From a checkpoint of a small transformer trained on Wikipedia: learned positions.
MLP neurons of a small language model. Each row is named by its layer, matrix (up: input weights; down: output weights) and neuron, and shows model dimensions 0-191. Each number is 500 + 25 x the weight over its row's rms, rounded and kept within 0 to 999. Numbers have three digits each.
After each neuron's rows, "fires in" lists the words (lower case) most often at its 100 highest values on Wikipedia text that the model never trained on; "fires on" lists the tokens most often at its 100 highest values on Wikipedia text that the model never trained on.

L10.up37:491484530489522543462495484533512476478489502524499463495486502514498469548530499523508494520548490493490534470494508504500493504494478494461468484512545545544505495483534517522496486492539525491514459478489436481523494509499489498517505486509485496516514519482533491497503462485507484514499507499489523490498478481485525554512520483515575496502508495436533483485463471498518496489499515478504472567487513513515486515570531551522473486498490474500497490481489485504527513521504517489426547497509495474550462491513516497515450484457491558483499531474487462500498485507556450472
L10.down37:497499491516499542562481498481501511509511485495505506515515517462516483478492528480494529462497497542522505517504497500514511504514548522523497469500523495490496499526508464490476514479505471489488521480502517486519530511507495528492512538519487450468500525556501522468462510501466529489493439492533517468447474552449541490513518539508502503531507459507519500489513549539495493552528529524496515479472478497483510486419464460504501504518498483465491525487507527479500489484465485517566451472510474513490539511453497519501474501468473470499430526513525513493468534501480512484
fires in: "to", "until", "3", "7", "had", "6"
fires on: " to", " until", "3", "7", " had", "6"

L6.up417:503488491473505491490511492495503473510474499526525466500458498493505469463475451497499529516507502503505488541496537543485480548491543476502497505488483515495546487489508500527515478512506389552523511424485507524473484497513490504532536507520525509531503508487492535533526484481512523473481511490503493506467497529484487516483529480544519466506475516558534478489510552449513479519493482547547500540489509515478531523480504513487516483507493508479510498541528529531465504455525489496527514494464505512514487521518476448494504480480520512458463485499509491554457519498482494479
L6.down417:492480451522499506528502524498510520493498471507529438451534507506510500515495493492473497509516476539520515541505542534492532531492431509516476506515482519450499480581487471503521463533472539526506494448508538519513491491557447536515527492483505520499505448485489516479499525459485504508487509470450502518476512510509512527501504462513522480473484512499511479503500481504523505481506494520518496528527496521465517466530534513481453486560501501482478480490475483547488474477515484481515511502505491527487523496540517496511510427506492524467524496503544461504504461488501485454
fires in: "there", "from", "station", "due", "located", "it"
fires on: " there", " from", " station", " loc", " due", " located"

L7.up371:485513504510484532513496513495505487491456473525460495505531463535467488507520454522569496501498531501478534547510459488541460529520481480533470520515520511552482504503499507486500464536501432474495505480489498459538508503496495486530460494473514463512502540488501443533536514525506482459459502526485473507487534506512507518537516453501507490551493506523571487520463539536483501448458492523508494491553487462497530466505501487465513504510464502486498498533499521488519517491509542484500505435504508483534509489495505513504472525516490485478484501519536518509488484476502504485
L7.down371:499551507508500514526473479480529500479508491488530485531467468512562487501502493535452526480478519480477495514503505468469504492503473522486491499500528500478535464483479524461539503485495540486487479491531530528518529535433495547521522480473526520483458513522533490493486513524500465512528521493486486466526464440503524503549496529502526479511495487528474476524466498517474515478440496485491486501440508521524521483460487516490476500507518467534518523509460485501473475468505456471509534491524512529488509465461546476550479525500504516540534497467522510473511504511499466543
fires in: "south", "of", "great", "west", "der"
fires on: " South", " of", " West", " Great", " Cam"

L5.up519:484467510498513521503501481488527460463492516532516506507499489490489520490505478507488479508508464515503494504506496502485474533513434503469481542437539534495521488496503500470507528488529518523499481440508460507485485490484498473533510564524512502503494523512513533503490473437510515492472521489489477521502507540519521497513538513514502480497488490518540445500532529527473492509545516555511453492526501535451506510507486487506474501459509487497480485514497498504525502502461450474484507525494518498557488466467526533463504547460518549529491518468526507508401497485485514501
L5.down519:494506512551539502507471506509473508493489529494492501520498502453494475528510497481509517483465500468501529513490530503490544490490539504514543530584494495478523468449486491490512521531481478555500496491473502484477494494524538503498539504492483503513519499486493490484497493489522521539494528500502482549458501544488509500440477504435515485457504496452499518506462487458510515502507466497442552535435490491490483493472494480467490500536501514510504516491525518535473512479498454512535501522470484536492524500524465514486527498491471467492473528479512480499518511453516517577
fires in: "than", "with", "without", "despite", "for"
fires on: " than", " With", " for", " without"

L4.up727:457499483490537488504528486511507517466500511482473477454539487498497467499501481540502501512517513503554467534494483517472485437502520475492522479476482492544543495537510405509478475501496500498508526456439500522510553486514497519495520459538505478537485484463468514477491496490512501506531506487490520502510464500511531505518499519512515458526484523488520521471476510503443513503508529506485566519476509545472497521499481498512510544545526486592514485484479527484505497506460511517512541501506478495528535505534506506505469516482487481502487512474502459481454495511512498501
L4.down727:522522479507524532526483518447504483496485454460525499491457530461454512519490480509538464493528500530471472519479466501498457536502485482536463506458505502497490511516510478461535514480524497460492415474511511534502484519483514479528495506477512493539526466500500528478471530472522504479542522501453504548445473518503496472463535492514510538485468486502495492530465484490523521514539529503504518526498544500503528483492513473548530508485511494528517501494511514485510528531525491448498474517477487486517473512521515530462520519543463501537556510505472502492535512493525506483
fires in: "when", "until", "before", "s"
fires on: " when", " until", "fore", "ough", " before"

L4.up271:507492479479501492488503482426498484524499502490488523502484512474490495480513474483475469521495498571501509480480517503515558525496484505475526457526578521447542508528490503503493525535501494522544504492527512496443503493472473520510496513529478525513516493530472524508466504488546459503518519507524483513532424485491487490512492471494506498472590470472493498511485501496501510514492512515483471503490501435515532514510497481490520485508462494485550510510455510455504501515523512489503517465498500505521518466514506475524499524506425502529477504478527554515495492492532525469
L4.down271:483505494496488500508491490551511515495484478543484497504508494467476460536465531507482522506493524470536496496520452527525486484483523468484482467529523502478480474461538482497525505521512517542498526512467459465514497508514482485511479482489547482502530546499529554491481488463529470524519522522507513518543498535484556545520532524463457511558520532483510501426513490492495545473501503462513469491490517489517497541524516493485524487461498474519495501520525527524506469460486479509499488492518514487489483508453466530491466562511518502524537449487480506454509474502528483506
fires in: "her", "schedule"
fires on: " her", " ste", " loc", "iga", "ule"

L4.up252:504448499544513515506580519498501532487522500497497561465474508523509478467480482476494464486531532474516508500529531515523493534492525547438495507493461554509511475495494506495562502530482494521534454489469505527514488518458486546477522490464470484474469484498506536518521489514551513516459496466465518526503506544487517500473497498481489489507503484500470519536471528450469463520504521495502507523472509490453479525490515508513459499493500497491498509506520515508503492462508462462494513502484498471540493545536498499509530441495529469524500472470550477501487507480488484500
L4.down252:513536541518533512513450485512520504535469499512500484504477491512524493503541484539486530492475483472473509497477495488491491492479503485488468480524536526519506531492484497501481470514510454503464505524496499474479495505510563544508459503575566493521524522489540440490498448529477505507496508509525502492492496483455478443527489478529456466496476516471503465521496469518552469537529535508504485483507497503491513497479471513505503501479496502468495518513468482515507482486450498536558481472555538502466527484538512471523479530529490504497481486506493491507522493455500510559
fires in: "league", "usa", "ger", "rus", "df"
fires on: " League", " USA", " GER", " RUS", " DF"

L11.up671:496451518500506486566510546498519520551511486510505504516504513498502463462466504528443508430491468477492490496486531518526507498482534462493485528537524512521593449490503483466482553515536512503537530486490517496503516488472508499519551510496491473523481509492489436458524488486538485545490527467502504533486492494498521506493520487535478463542503461480506516510506536491473488485538474518463459471476527520472495498486493483516503523522505463471511498519506501530534516473549529512497501524517505495517509486478500521509530441498472491541498490485506497490511497478471484499
L11.down671:493491486509486499513520485469510455456504525476514540518506515503512519489489522493516475504538536484513513529520472487495496506518512537576504484471512478531503519487487471520521500485485489559498443566509496512500535480539471492499489494486480519489485528536506525479501539522480478497470498482469518496525461496520451506502517485510501490412492491466489501483520471513539506515481486483492495498503502511506523506471521478451460460484502527518447495520510498474488493482489495486509512509499485506522500459471466476471452511493459508504488483551500530529508501563495558586
fires in: "under", "operation", "list", "counter"
fires on: " under", " list", " counter", " Operation", " Under"

L9.up219:523490520487493525475473493492518504506503509499483497497526481503506492465472488488489516474527534503500519521521511494484490508494502472517508449423519502536521470499476501572508506560505462563500518513505503514483477488518520571487550482495534475476492460520525471544522479504474515517477528462465488498502536520495541520484493470541500503509487462494520481494506479530503460542517491480488469483550507467472494455490463531513486520499512458503478464492473493487462501491502527484487508523519536493537424487514518494452473505459490455487543505499546497519509498496490476511
L9.down219:490523498504513537527510534493481503509530471503511530507494504468481498499563515482532507515484501479501539496476520456512521497504513494526520511522487498496472493503541511466544497493467503414491499515506495479501529490496456435482461502500462484514499537481455475499473484476502514519477460495493494450533481501498474498517464479502501503457485521515496488524439591461569532468486471513503526494484509512498480548527514467518548502488465524518461480490508475524530476487510513513510491495508477513493534481499467528530507485531490528528496513540486519474513529510532469485
fires in: "on", "version", "end", "project"
fires on: " on", " version", " end", " project", " Gi"

L5.up438:505488514505547499518513510522460509529488545519490512483497512495527523514501516485477511506529519527543517495496530492495507454543527521535485497534471545530527481545521545508486480542507510507477480505512509496514497499487488479510485500514497490525512488565518502511469505469513491498553485524495546545533494516519509523495501519513539516522549476493523492515502528499508496487522480444520495526509510468473555483506484526464509535500500497525558503437488489497494494491492493508506544510470523487523467486482527512532484540489432500499500445529536482539475518551427536474
L5.down438:525516498522507475478507527474477453515515471463517542467485463471475501541467524513452479554483478513500539534499505523482521538540476471495475464475501454497504490507502511496529524480482461509496548489503504505502452540581494513577514537496491507512540530465500525497518500522473495465481507484503527525501503502546475532528460497515529512525581502537466503512532475514466484521472476488530513504453506514459497535464513479527503486490532491471480509487505496493511532530473511537517496516483511515485476497505497499522480515521479515524485498522508472503512473483516499520
fires in: "admiral", "called", "it", "as", "conjunctivitis"
fires on: " called", " it", "ct", "al", "mir", " as"

L16.up153:509501485495518509501484492494482536516556537506537463505537518500507445521555510497515496469473457512508498522488475517527486504473466546496523503510488561455518458523500476494517479498501505545473522492481527484499506500489529503532484506505494530509499527502505458485517485465530469425517510538504450480497490508524503554525531480488497468528507493497514527484485473455461491461520482531456502549473497479519530490519516517504525495573516467465497500496478479543522491452469536510457492476507491447512490500506496511487489517472462500503484504505507454515496523495539525484
L16.down153:470507532531490539500494512495502530481509494443504506476485488512479493513512531497469527491456509493522465504496520472478499494512481472536509525486497540452480486451502565511499497540507493533455496508487527482497523481516494511487484515493510490479488448545502508527536552464454495518467553523491530529483473518473482496503479520524536484434553454531500498506502473518444503501512491507521489505512495471521506505465533457521483550492493498520495454517478490512523484504450478502531488542531483479493502463472496459526509522470463528471483509524529539497513518501552510504
fires in: "to", "than", "over", "nearly"
fires on: " to", " over", " than", " nearly"